MLP neurons of a small language model. Each row is named by its layer, matrix (up: input weights) and neuron, and shows model dimensions 0-127. Each number is 200 + 30 x the weight over its row's rms, rounded and kept within 0 to 999.
A block is one neuron, or neurons of one layer that tend to fire together. After each block is what it responds to, as a language model described it from the Wikipedia text at the highest values.

L4.up424,224,195,199,227,203,181,264,141,178,176,171,190,183,188,155,191,228,184,200,205,263,290,214,213,159,158,203,212,178,245,205,169,252,157,183,135,210,180,172,181,182,240,242,197,196,212,236,191,148,206,210,184,206,155,227,120,218,229,189,237,205,186,200,205,174,155,185,243,229,259,202,204,223,212,192,224,138,203,209,228,203,202,239,166,151,214,182,237,173,207,213,188,197,221,225,230,185,218,161,223,212,167,193,221,247,214,187,149,196,267,245,172,211,175,211,214,197,179,229,238,167,227,266,208,180,205,242,213
Mid-word "ri" fragment

L4.up170,187,256,205,223,237,163,172,245,164,137,210,191,170,217,189,216,224,202,215,225,221,256,207,246,210,160,196,192,243,153,179,181,214,199,200,186,257,199,212,188,199,224,185,198,251,241,154,156,174,255,231,193,209,159,210,183,228,194,204,172,191,179,215,216,214,189,217,177,146,207,271,210,212,228,197,170,170,243,230,216,251,178,153,180,194,217,191,248,245,192,183,145,199,216,247,245,216,169,170,233,184,238,177,222,207,196,145,175,194,196,197,217,212,184,201,163,224,177,223,234,242,217,201,220,142,226,187,248
Token after single capital

L2.up22,175,217,206,202,252,115,255,155,232,177,208,159,202,204,176,213,188,177,202,198,188,237,182,152,194,203,193,197,177,171,177,196,230,111,209,212,225,185,240,191,230,217,222,197,235,204,184,189,202,240,198,213,227,194,181,189,219,157,207,207,215,244,215,205,174,169,194,233,236,215,197,149,216,229,166,220,152,220,219,228,198,182,157,158,194,232,176,183,182,202,288,192,181,179,232,220,139,178,161,222,161,179,203,246,191,188,174,224,282,226,216,189,176,187,192,193,240,164,234,240,190,228,198,197,237,260,206,212
L2.up252,215,167,218,194,230,193,195,156,125,186,179,203,193,225,190,201,201,198,224,227,207,272,201,201,174,141,276,176,212,203,243,193,220,122,189,194,171,164,191,153,235,168,171,182,179,217,190,208,243,229,235,165,232,203,229,178,189,237,152,245,233,179,202,246,185,186,219,209,136,231,180,208,222,219,219,204,191,261,231,258,188,158,206,212,167,204,197,174,216,219,209,209,183,179,202,182,149,256,185,180,181,163,164,216,214,210,138,177,242,234,155,217,197,211,206,166,218,256,163,242,228,208,264,140,196,258,190,210
L2.up274,181,172,202,217,229,202,192,187,159,134,186,206,237,186,122,177,183,158,223,193,223,205,226,156,180,215,243,232,173,235,222,193,168,170,206,184,184,157,163,238,218,160,190,214,197,252,168,238,216,269,193,193,206,223,238,199,198,196,165,221,196,146,230,216,198,193,211,189,216,222,209,146,224,201,234,201,182,200,215,178,228,167,169,206,203,171,205,132,204,240,240,213,178,168,194,265,135,224,235,210,176,162,202,210,178,167,189,143,290,253,203,191,188,233,226,199,223,129,246,237,207,271,240,176,234,158,167,174
L2.up319,230,232,201,167,257,192,250,216,188,206,225,236,204,158,155,215,220,174,239,253,205,185,177,152,237,150,195,187,185,190,237,131,182,194,171,185,224,213,219,235,214,193,190,215,204,198,176,241,264,246,224,152,214,146,181,214,195,243,183,197,201,208,221,223,191,134,219,200,216,186,167,171,215,206,144,209,229,246,209,209,197,196,170,181,194,202,236,200,145,207,224,176,174,222,253,221,173,223,219,218,207,243,212,241,200,269,196,216,210,253,204,228,175,246,216,184,235,197,261,259,167,239,174,192,192,199,172,188
L2.up422,169,202,179,260,233,153,193,200,180,243,221,162,167,229,146,159,188,222,205,211,231,211,142,265,205,177,239,201,206,227,246,165,178,145,212,217,220,196,183,187,199,198,162,211,236,194,189,184,155,213,221,241,227,202,212,194,203,239,193,191,205,199,208,227,181,194,225,181,212,236,205,233,183,223,215,200,226,254,241,198,123,212,164,150,189,197,218,228,201,210,245,187,215,191,220,200,174,203,190,214,230,146,195,225,142,201,182,147,214,229,197,192,236,205,169,237,206,192,254,170,215,259,208,214,238,199,185,157
L2.up573,222,116,223,187,254,175,151,169,149,155,175,192,212,207,214,220,223,130,195,208,243,201,266,189,239,182,206,150,255,183,211,205,243,167,184,176,187,182,219,212,167,176,202,186,197,173,201,202,169,213,225,227,189,205,214,132,234,217,159,198,203,271,189,212,163,239,191,194,235,242,214,240,199,249,176,177,219,233,225,194,208,142,215,154,162,227,186,182,208,230,240,138,146,192,199,190,167,252,194,195,258,190,219,223,247,196,177,176,174,247,180,189,186,183,237,146,204,196,210,191,207,214,208,227,209,222,211,214
L2.up806,227,263,188,214,230,176,232,204,199,202,130,189,165,193,169,209,200,162,207,168,188,194,195,178,163,204,228,182,270,217,198,206,220,225,153,162,172,188,246,178,176,212,221,168,205,195,239,228,253,184,162,151,213,221,203,205,212,239,237,219,225,180,182,245,220,174,213,221,208,227,193,193,233,198,176,226,234,229,221,205,205,169,223,153,163,187,183,170,190,214,206,197,216,211,248,207,210,191,232,217,151,234,225,241,244,160,192,144,227,216,146,156,206,196,189,164,188,198,209,199,204,249,197,146,201,178,239,248
L2.up891,200,218,185,220,240,192,275,211,120,221,233,184,168,228,145,190,186,182,225,224,194,202,175,223,215,186,192,191,187,206,235,184,175,166,156,230,225,219,187,214,144,170,206,189,208,212,224,235,242,276,183,230,205,233,225,186,229,229,171,199,202,206,235,194,183,218,174,198,228,246,212,196,213,200,217,198,173,270,222,205,171,167,194,147,192,218,166,181,182,228,223,163,201,175,219,191,188,223,183,203,202,151,163,225,201,195,142,166,244,246,151,206,187,207,229,205,195,242,251,257,212,222,167,263,271,192,150,193
Fragment after initial letter

L5.up276,211,242,172,196,184,227,237,228,218,215,206,224,253,189,145,222,192,151,208,197,173,195,188,179,187,179,218,223,190,274,124,203,189,151,213,232,151,183,177,146,199,237,238,190,175,197,194,249,237,218,222,168,212,208,216,172,218,213,192,214,159,203,214,235,218,154,207,144,223,208,147,197,221,157,171,214,235,225,206,248,201,172,150,197,198,162,224,193,193,194,162,171,218,179,224,217,204,162,205,212,167,249,170,196,214,194,144,172,211,213,133,260,234,179,197,217,231,198,136,230,212,242,196,210,143,224,205,189
L5.up354,233,278,142,233,199,231,258,251,220,204,210,120,155,174,206,188,215,192,144,186,214,219,197,258,203,158,195,156,122,175,174,159,157,131,235,157,194,167,221,167,187,195,193,206,179,199,214,193,172,194,220,224,215,209,229,192,230,212,201,165,215,227,184,228,232,200,173,171,228,252,154,158,207,176,192,178,224,213,233,207,295,238,204,182,158,193,206,149,173,200,231,200,144,188,193,197,182,139,229,221,203,214,208,254,181,199,216,147,187,188,225,214,211,196,232,169,217,202,196,229,190,204,211,231,230,220,215,195
L5.up379,259,247,174,186,243,229,230,234,210,212,221,182,178,197,189,212,196,165,194,221,165,197,196,247,208,169,166,178,186,242,184,192,188,189,206,241,175,170,235,233,178,236,201,180,192,236,199,240,160,269,197,181,211,232,223,185,184,244,229,217,225,145,151,236,198,204,176,158,260,227,174,183,187,192,192,188,202,187,215,211,194,153,199,166,215,138,218,165,170,187,184,221,216,204,210,156,176,142,239,200,192,232,174,184,220,198,171,232,217,209,192,214,240,171,268,253,226,173,183,239,248,213,193,171,220,190,219,153
L5.up509,207,227,232,237,208,229,225,182,187,141,199,198,138,197,163,211,188,180,252,256,227,161,217,237,153,167,261,223,200,243,192,188,207,192,216,251,200,168,199,219,224,243,225,168,204,173,175,188,201,206,172,210,242,169,211,158,209,237,244,207,262,230,181,245,198,242,198,197,239,207,185,200,228,196,150,216,231,194,212,197,184,201,229,203,208,216,164,217,162,176,162,272,215,191,194,179,201,165,186,197,160,205,210,227,252,241,153,171,172,199,197,162,224,289,168,234,205,155,222,174,282,261,271,143,223,138,234,156
L5.up511,250,237,141,188,200,205,252,217,200,208,281,197,153,212,161,188,198,155,129,228,226,270,191,260,205,175,181,223,185,185,188,183,241,145,190,206,181,198,144,258,255,182,187,155,211,190,222,189,149,212,192,195,198,186,206,187,240,236,208,203,179,242,171,218,183,203,216,154,202,190,172,160,182,161,206,209,239,231,248,182,177,204,196,164,138,182,245,153,193,250,244,172,192,201,238,199,202,186,203,229,212,207,204,153,156,234,217,149,176,171,151,179,186,201,182,188,204,207,218,192,223,227,190,205,220,207,218,207
L5.up512,226,246,214,151,225,207,194,210,202,172,205,184,200,173,124,212,212,145,175,222,207,169,210,177,217,176,235,212,204,137,189,188,196,227,180,151,222,196,196,193,164,157,212,208,226,200,165,233,207,212,142,139,191,252,172,233,246,209,208,204,214,268,214,246,147,121,191,233,203,209,182,241,196,208,201,181,199,230,226,245,228,168,259,229,211,138,231,192,211,172,144,184,170,189,234,208,209,160,208,191,150,240,204,187,269,215,169,144,222,203,193,194,215,218,194,160,227,233,210,226,164,180,184,192,177,162,178,211
L5.up694,258,239,196,156,187,239,258,163,193,164,241,184,178,180,178,254,230,201,199,221,206,218,154,217,178,171,167,193,164,230,234,198,135,167,146,191,223,177,246,186,223,136,171,199,184,220,212,212,188,184,215,217,210,217,208,193,203,148,165,190,214,189,208,236,167,227,230,193,211,194,220,180,199,217,202,174,196,240,185,168,179,249,143,186,192,158,206,239,161,198,215,213,186,214,218,178,194,229,188,215,228,152,179,142,206,248,204,205,246,225,190,197,210,167,170,283,199,180,222,238,255,200,234,231,242,189,238,180
L5.up738,230,229,174,190,193,257,234,179,170,177,241,155,205,166,142,224,176,144,251,170,241,209,163,185,238,193,192,214,231,188,156,249,156,154,197,249,172,191,204,247,249,177,201,197,221,229,179,227,216,230,181,198,243,231,277,198,194,221,214,197,185,189,191,227,221,151,211,201,244,171,199,242,179,243,185,207,191,193,207,174,209,169,177,179,221,188,211,218,163,240,191,251,210,214,214,168,160,191,203,147,167,171,194,168,174,226,199,149,177,194,164,162,135,218,226,188,201,260,242,184,188,288,188,136,183,200,173,190
Born and name continuations

L5.up179,189,204,190,181,195,190,260,197,216,200,146,175,189,190,154,162,227,243,233,166,233,160,252,193,170,201,213,228,254,197,179,209,187,185,211,229,229,191,207,162,192,241,251,181,224,192,222,190,153,236,185,174,198,212,181,173,243,223,171,237,185,238,257,184,206,141,155,223,195,208,174,201,181,163,228,212,201,223,206,251,209,178,252,195,152,253,183,237,224,223,221,147,159,167,191,213,160,232,154,212,213,263,202,177,188,241,228,148,201,163,188,199,200,202,196,153,219,192,175,158,207,228,202,204,166,222,191,249
L5.up371,227,193,174,179,247,161,190,213,151,228,160,165,185,158,147,237,185,183,247,149,154,238,171,200,213,199,204,254,222,226,200,198,218,187,197,230,192,184,138,208,179,171,216,154,187,196,220,220,218,204,154,160,202,168,233,191,225,236,165,186,208,191,251,195,213,198,200,191,196,231,271,162,227,161,236,172,251,224,196,232,217,183,214,235,180,155,233,154,199,201,255,240,227,216,225,204,219,230,186,194,231,163,174,219,214,164,186,187,219,257,153,205,169,193,198,211,175,208,233,241,184,236,225,149,180,203,189,209
L5.up418,186,205,211,225,209,109,225,242,138,184,175,169,229,147,198,203,262,207,263,175,243,182,164,182,184,181,170,173,185,220,163,257,150,155,206,248,258,163,159,179,205,203,224,175,183,187,251,208,195,235,231,215,201,151,201,237,214,244,184,204,167,152,226,160,179,177,167,203,246,211,203,225,204,186,221,171,165,189,230,252,218,184,157,199,196,243,251,202,150,172,219,182,215,203,212,221,175,252,159,215,296,226,126,193,166,219,166,213,177,238,172,183,234,170,190,200,260,171,195,219,195,194,262,221,165,236,228,147
L5.up487,159,206,186,179,199,174,179,166,176,213,199,176,211,190,185,220,261,198,201,218,181,257,153,231,209,209,200,262,151,212,200,210,213,171,193,141,171,179,160,136,171,189,264,160,204,253,214,182,235,176,193,195,208,227,207,178,235,248,200,246,219,183,232,161,157,169,175,251,188,179,198,215,239,170,233,209,134,219,193,205,214,167,209,205,196,146,211,230,165,192,214,186,229,176,224,209,168,174,207,193,195,182,187,216,198,198,217,165,206,220,196,214,181,225,179,238,255,170,250,151,197,243,179,187,218,190,172,211
L5.up500,209,189,243,218,222,166,209,167,142,182,194,204,224,204,197,203,232,157,224,219,245,197,187,224,194,113,174,231,190,259,195,220,184,169,149,199,185,165,182,186,201,173,210,189,218,210,231,235,204,240,214,229,206,174,209,226,173,189,139,210,175,187,239,202,209,177,218,216,246,222,197,239,219,201,227,191,160,236,260,267,231,182,214,174,152,197,199,168,237,196,249,204,204,217,225,247,181,213,143,201,182,231,221,198,222,243,191,169,209,244,167,191,183,217,218,229,184,210,210,177,205,211,223,178,155,244,228,201
L5.up676,205,188,215,166,179,180,206,245,204,223,185,156,186,195,219,196,214,204,245,209,192,185,170,174,239,152,207,190,191,212,203,199,215,169,112,188,212,167,189,209,129,199,221,182,200,225,193,186,256,261,212,194,207,245,186,213,192,198,195,205,174,166,246,224,237,193,175,180,241,210,238,197,222,180,208,195,207,266,198,237,208,150,216,179,194,235,195,208,193,170,226,240,217,199,212,249,213,245,217,169,190,196,169,191,204,205,186,172,242,246,216,240,158,233,259,177,197,162,229,214,179,206,205,217,196,216,249,241
L5.up718,247,191,233,220,194,154,200,192,146,236,234,171,169,217,174,175,203,157,218,216,194,244,180,193,250,189,127,208,179,221,154,245,257,203,173,178,222,195,190,260,191,175,219,189,155,194,231,209,175,211,191,237,270,148,256,136,227,251,239,244,217,224,212,186,177,213,163,262,195,219,211,164,218,160,221,203,193,233,194,170,234,211,248,178,163,213,200,212,193,224,204,155,192,199,247,242,180,156,161,201,255,220,178,213,195,263,162,196,258,231,232,240,178,186,181,169,206,238,233,199,150,224,208,146,189,229,225,230
L5.up792,205,194,182,213,174,142,170,155,135,203,231,130,215,204,211,177,206,142,166,194,254,294,229,154,193,197,173,179,177,218,174,275,211,206,179,160,193,188,244,145,159,176,225,160,239,215,218,231,157,253,221,199,219,170,203,217,208,184,160,253,230,221,204,165,217,190,196,199,257,189,175,238,261,194,199,173,168,225,202,181,225,164,164,150,207,218,208,161,165,206,245,161,204,165,241,186,207,193,195,162,179,185,187,217,176,192,190,194,233,196,208,219,231,230,190,186,159,150,223,212,235,216,217,169,156,274,229,248
Mid-word fragments after split onsets

L2.up190,204,149,219,178,260,218,182,207,186,180,250,207,165,132,232,182,182,167,219,191,231,166,220,215,203,185,193,173,130,246,226,183,191,207,230,169,181,171,216,173,191,207,263,231,182,187,199,231,247,201,223,191,201,186,217,261,257,194,187,206,217,175,222,232,207,248,160,148,194,211,215,177,224,199,233,186,167,225,149,196,204,229,174,228,177,183,184,161,146,230,214,231,242,143,206,211,181,226,203,259,184,164,195,241,194,204,228,166,241,211,163,202,177,253,215,183,211,221,245,229,161,186,187,172,242,167,186,214
L2.up363,151,169,186,194,203,206,191,231,140,227,217,155,195,194,170,173,173,160,185,140,266,166,148,229,141,187,197,151,174,198,216,209,226,215,203,191,201,195,190,202,239,254,206,182,229,204,238,231,256,241,203,135,254,136,229,233,239,216,173,191,248,203,217,207,240,199,175,222,234,205,203,201,235,199,227,196,230,245,181,233,181,214,267,183,193,199,177,241,185,200,254,195,240,180,209,208,174,196,168,227,234,209,192,198,177,156,194,203,188,203,158,160,198,221,234,137,208,223,193,224,237,251,163,191,224,214,200,202
L2.up418,229,209,143,125,155,240,214,141,198,247,158,240,146,197,187,211,220,166,184,224,221,127,174,203,242,181,206,164,236,199,212,180,194,158,151,197,244,181,211,218,224,238,249,184,157,229,218,182,212,216,154,153,224,141,192,196,243,195,186,237,233,204,230,178,205,212,212,192,215,222,290,169,211,252,193,184,254,182,221,206,154,198,223,265,198,217,196,141,208,171,206,154,253,218,216,249,182,228,183,250,240,217,225,193,194,199,197,185,222,234,185,235,172,184,183,153,174,226,161,205,239,235,184,249,200,212,155,196
L2.up479,199,196,199,183,254,225,223,208,193,194,215,202,164,183,217,173,209,188,152,218,212,138,190,246,183,190,195,164,234,198,215,174,167,181,238,198,235,211,197,217,259,224,191,156,189,155,199,136,219,244,215,150,162,188,244,188,219,196,153,193,198,197,244,187,125,167,191,193,166,202,252,183,215,224,210,143,195,270,207,221,223,208,213,165,190,151,166,259,233,241,211,179,239,258,191,237,210,175,171,218,207,238,216,232,152,193,178,195,193,215,187,177,134,208,182,177,185,187,257,260,274,267,234,251,160,244,185,270
L2.up512,214,151,224,173,241,196,195,185,186,156,208,176,170,218,182,202,205,212,162,195,255,134,220,181,248,189,221,227,171,200,184,173,229,176,222,220,160,171,208,190,220,220,205,169,227,227,246,210,165,202,182,174,218,210,177,173,228,199,146,280,211,188,224,196,246,122,211,188,199,205,221,247,207,236,196,180,230,266,189,176,186,217,216,142,179,164,264,193,207,265,241,192,185,187,234,221,177,269,163,196,199,235,182,217,215,180,207,205,190,172,195,195,171,173,256,171,170,228,228,212,212,232,173,147,171,220,226,178
L2.up737,202,222,169,200,197,186,270,216,206,194,246,205,126,207,193,183,214,172,198,226,231,198,238,152,193,199,214,191,181,196,177,114,178,191,220,186,187,180,148,180,210,193,207,182,206,196,168,195,181,198,177,170,245,161,173,209,243,206,172,219,229,196,228,228,191,185,209,202,173,213,200,173,218,211,198,187,177,183,193,186,198,172,200,164,198,214,168,188,208,201,265,147,205,191,192,261,128,199,219,257,143,240,183,222,219,197,244,181,213,201,209,208,167,229,142,178,178,201,224,251,274,214,219,185,274,245,161,204
L2.up741,186,208,199,224,224,158,218,204,251,216,215,172,115,196,180,165,210,221,227,162,213,207,206,240,143,207,236,218,186,184,191,176,164,164,232,214,191,201,210,177,220,259,198,188,213,238,202,200,227,240,239,190,151,205,201,151,249,217,225,231,210,213,277,242,243,208,158,253,242,167,208,176,214,183,172,224,236,200,157,243,246,249,223,167,173,162,184,201,184,188,215,180,166,198,184,190,162,195,259,246,126,228,195,201,233,195,209,199,179,172,223,224,248,230,187,141,208,149,205,164,178,217,176,217,208,273,216,184
L2.up746,175,174,174,174,224,191,186,204,153,184,241,199,167,214,229,193,185,159,191,286,213,155,196,215,227,196,227,200,230,177,191,185,247,165,204,191,193,189,193,207,262,206,179,176,202,209,129,200,124,199,163,202,203,208,164,197,202,248,213,263,277,231,228,208,187,183,145,208,196,218,192,225,192,202,180,190,188,215,152,157,240,179,178,150,180,187,178,191,214,257,249,204,203,223,194,247,216,221,222,191,181,207,123,237,177,197,234,146,211,189,235,190,192,215,211,178,180,196,213,249,190,209,196,212,242,197,150,198
Score dashes, early word pieces

L4.up28,223,199,164,250,250,244,200,178,154,260,211,207,176,231,238,172,195,193,177,228,188,174,169,262,268,165,198,177,189,165,205,158,211,201,238,171,269,206,227,162,182,228,227,139,157,177,240,202,207,235,203,223,210,206,238,127,232,197,119,227,222,196,229,250,195,180,201,237,237,185,226,198,187,199,159,174,177,213,226,268,224,205,192,201,213,223,170,169,134,157,211,238,170,158,226,241,198,202,186,205,190,258,170,227,198,257,184,145,222,228,200,203,247,170,256,186,235,202,225,240,256,238,185,175,149,188,249,220
Mid-word pieces and punctuation

L2.up35,266,221,176,196,213,207,215,185,171,204,202,211,235,234,224,158,258,165,235,187,195,159,165,217,183,201,263,211,216,141,227,209,226,193,176,226,226,182,219,182,231,202,231,180,244,223,182,168,194,194,234,139,209,230,237,154,253,177,172,236,218,225,243,249,214,170,185,255,223,218,184,207,214,214,217,171,219,239,195,215,236,220,190,179,158,191,226,219,183,209,246,163,150,158,227,170,188,245,166,214,171,241,179,176,194,220,126,196,231,186,179,229,179,240,222,145,249,159,182,271,199,225,147,179,207,199,186,204
L2.up104,234,229,203,232,252,203,189,188,164,181,220,186,210,247,196,169,205,157,209,220,207,150,197,240,169,178,246,165,197,160,240,166,216,154,185,211,210,168,215,151,206,194,232,174,227,172,233,236,176,177,217,177,161,182,247,180,222,203,194,215,187,256,207,219,221,132,170,154,203,196,176,178,166,191,151,236,260,199,206,222,213,173,191,202,178,138,215,226,247,278,263,210,115,152,211,240,169,212,214,211,199,219,190,211,212,228,235,174,188,182,180,208,190,170,221,216,197,155,163,183,216,237,192,204,179,251,202,151
L2.up209,230,210,196,207,242,191,218,188,193,176,188,220,225,189,201,198,223,173,229,183,140,144,222,233,163,217,245,194,207,193,220,141,207,201,197,237,125,195,215,175,200,177,219,188,216,196,180,217,236,190,205,125,184,216,250,203,252,205,173,205,180,233,240,231,241,124,168,209,183,199,171,182,164,205,166,205,275,219,234,247,255,169,217,226,199,185,169,236,207,201,193,177,145,197,216,131,245,187,233,210,203,237,207,196,204,208,132,186,147,192,176,184,187,207,187,218,240,206,257,202,195,267,180,218,203,197,205,222
L2.up250,249,207,200,231,238,212,203,160,186,188,254,178,230,174,196,179,178,192,195,229,265,180,206,238,200,202,183,206,200,220,220,156,153,166,172,267,189,204,238,141,192,246,205,194,243,218,158,142,198,201,168,156,176,215,208,188,233,203,152,192,128,214,193,215,253,199,196,230,212,193,203,186,267,230,212,216,196,237,205,193,242,226,187,116,191,152,192,200,230,211,231,174,213,205,239,226,127,229,235,235,193,217,178,275,227,192,187,181,225,210,206,201,186,162,241,194,179,171,212,257,237,241,181,245,220,197,162,163
L2.up496,206,216,216,201,252,180,229,209,201,228,251,206,224,187,218,199,212,218,215,200,186,187,178,226,152,161,284,256,253,185,238,157,189,149,200,243,175,195,187,160,185,195,230,164,223,178,175,161,181,246,201,217,220,203,253,138,222,194,190,205,139,262,194,205,193,133,197,191,217,148,242,196,221,214,227,198,197,212,235,195,185,191,213,180,172,149,215,219,225,294,200,190,132,197,236,177,209,165,179,248,168,228,219,217,255,236,167,137,217,236,198,210,189,213,251,227,210,214,224,177,224,240,227,183,196,189,248,186
L2.up545,195,182,203,253,209,207,175,205,178,187,235,246,204,180,201,203,233,180,249,174,208,189,205,233,185,214,255,197,197,163,234,173,233,207,151,261,184,197,165,173,215,129,177,163,199,148,194,170,247,200,236,204,190,227,216,217,207,215,216,205,191,185,241,228,185,183,203,194,197,192,217,219,176,223,213,189,216,191,205,234,205,227,167,163,169,204,235,187,216,141,231,241,169,171,172,189,182,241,202,188,214,170,162,210,235,190,176,168,183,204,205,208,209,254,192,181,173,178,232,252,224,237,167,201,168,189,218,230
L2.up563,245,198,186,142,205,180,212,226,193,267,248,228,185,217,213,190,237,163,178,183,238,180,233,231,250,192,238,180,245,200,187,158,191,157,197,253,166,194,155,233,209,195,195,163,197,162,238,158,176,208,213,185,205,188,256,239,207,208,195,221,197,200,229,230,187,167,164,269,194,195,212,203,235,205,207,181,241,228,181,208,260,232,245,192,208,171,204,201,188,193,198,205,145,185,242,207,193,264,194,230,211,213,147,238,211,223,202,216,165,212,221,208,186,122,211,153,185,199,166,244,196,230,131,206,161,190,174,164
L2.up733,206,190,282,181,229,183,209,189,141,179,230,218,169,208,211,165,203,192,186,183,164,219,214,242,137,140,276,245,220,199,189,165,193,194,189,197,152,177,210,195,192,177,202,186,230,214,253,213,160,220,246,193,137,159,243,186,237,205,185,226,239,203,206,241,168,187,169,147,181,246,215,198,225,185,153,153,218,200,211,197,237,203,227,138,191,158,198,214,202,258,241,191,126,181,252,164,176,205,186,223,204,239,161,200,147,222,232,219,175,202,194,213,174,207,267,233,203,202,218,229,220,237,158,233,164,196,209,156
Continuation after capital initial

L5.up110,241,138,246,205,259,126,245,283,128,257,198,170,250,142,206,173,199,162,172,211,193,170,212,258,206,209,192,250,173,229,230,192,211,161,231,173,211,207,246,197,238,199,217,201,196,171,169,202,213,254,208,243,210,222,204,195,210,189,192,206,224,187,188,236,205,204,154,140,190,181,198,184,177,216,195,215,168,213,188,236,192,156,175,211,244,191,238,221,222,176,219,176,191,205,180,210,200,213,194,217,195,151,218,207,202,196,210,245,192,230,236,205,195,244,232,185,203,180,204,211,200,232,228,228,218,227,197,144
L5.up163,215,180,186,230,237,171,217,205,150,204,191,220,185,180,204,226,203,179,176,171,226,149,231,225,207,213,192,152,204,94,222,216,205,235,218,160,189,176,167,220,194,217,170,162,186,206,213,213,239,221,201,172,201,223,220,176,177,235,120,198,163,140,194,246,203,200,175,151,174,233,235,166,203,222,211,150,261,236,156,214,183,158,160,183,164,142,189,208,242,171,205,194,274,246,213,236,237,219,168,234,229,220,176,210,171,239,177,208,239,210,215,209,213,162,170,147,202,178,232,193,229,241,260,247,192,198,214,184
L5.up238,211,127,180,240,200,182,167,187,180,200,198,209,215,178,196,232,172,194,160,179,174,221,196,221,211,171,226,235,201,186,178,214,201,200,193,192,240,187,171,195,191,183,151,163,145,173,138,187,203,264,139,171,220,211,206,166,257,243,202,216,236,180,234,215,169,165,126,197,189,206,169,186,207,190,144,171,234,205,203,196,208,204,184,149,144,156,174,179,206,215,242,189,217,168,244,221,236,179,183,204,204,190,193,223,184,210,189,239,223,210,207,200,192,176,165,155,228,156,203,230,231,262,261,207,193,213,189,216
L5.up301,241,230,183,203,225,230,284,198,205,197,206,216,180,206,192,173,205,221,214,198,247,215,231,195,217,196,179,207,188,216,189,200,163,165,241,143,229,212,170,188,185,163,198,153,220,177,190,194,252,246,147,180,185,212,207,189,242,197,159,242,184,222,176,242,183,222,156,180,171,260,173,182,213,206,227,177,186,187,181,208,215,195,183,170,196,185,208,193,204,192,220,187,179,173,187,236,243,165,220,222,176,220,214,246,182,221,201,239,126,210,205,220,240,209,161,110,234,161,174,222,177,220,177,202,161,228,169,179
L5.up364,254,256,182,180,158,192,194,207,205,224,240,210,170,155,243,166,173,182,224,174,221,186,200,183,211,258,186,203,173,217,213,180,198,186,173,243,213,168,201,160,205,202,208,221,140,184,201,177,234,244,188,163,211,154,198,192,186,266,165,234,170,178,166,171,213,224,189,206,207,171,199,202,184,191,174,204,198,242,188,190,212,192,162,140,196,180,151,189,210,243,275,211,208,154,216,236,198,225,202,201,171,204,157,223,165,203,249,181,188,174,210,225,202,149,207,180,239,162,143,246,257,264,202,227,183,221,205,235
L5.up373,183,193,209,219,228,181,219,203,188,199,263,199,214,221,274,216,182,195,170,184,242,168,168,192,236,188,177,203,215,175,182,147,173,195,210,209,172,181,279,227,195,181,194,190,220,143,179,164,192,225,175,212,180,200,214,174,206,191,204,210,195,238,250,183,186,202,135,211,198,181,195,226,220,178,159,181,204,274,151,163,240,201,203,157,186,186,193,248,212,188,196,207,267,191,213,233,229,237,199,208,164,158,177,223,236,271,158,209,209,225,192,190,168,181,237,184,244,188,157,212,209,196,194,170,202,196,178,255
L5.up439,200,195,153,159,159,187,229,228,168,223,208,239,192,212,195,167,145,184,189,160,212,111,147,191,239,244,242,216,219,188,178,177,215,197,197,180,183,178,165,187,223,222,216,216,139,233,179,212,198,236,150,214,184,192,213,180,216,199,169,205,211,177,250,239,236,162,129,208,217,214,226,184,182,231,171,176,162,245,245,167,180,192,202,213,193,210,241,166,186,244,174,192,174,150,184,196,242,190,185,243,161,181,147,217,213,261,190,231,240,200,220,209,212,153,225,146,257,202,167,195,210,176,222,196,207,199,235,212
L5.up493,215,184,248,223,247,231,198,203,178,197,219,164,207,257,188,180,187,199,207,216,264,219,227,179,190,207,207,265,192,170,200,204,187,151,218,162,205,188,194,196,175,151,227,170,193,218,232,169,213,209,210,201,209,235,229,152,203,189,159,233,199,142,273,192,186,162,209,255,187,158,234,180,207,195,193,197,218,252,213,193,257,177,159,166,207,232,202,201,208,206,202,209,190,223,173,190,165,195,211,207,216,131,158,182,275,191,162,239,235,213,188,174,220,194,230,160,209,181,193,240,207,210,235,177,164,233,224,202
Word piece after initial S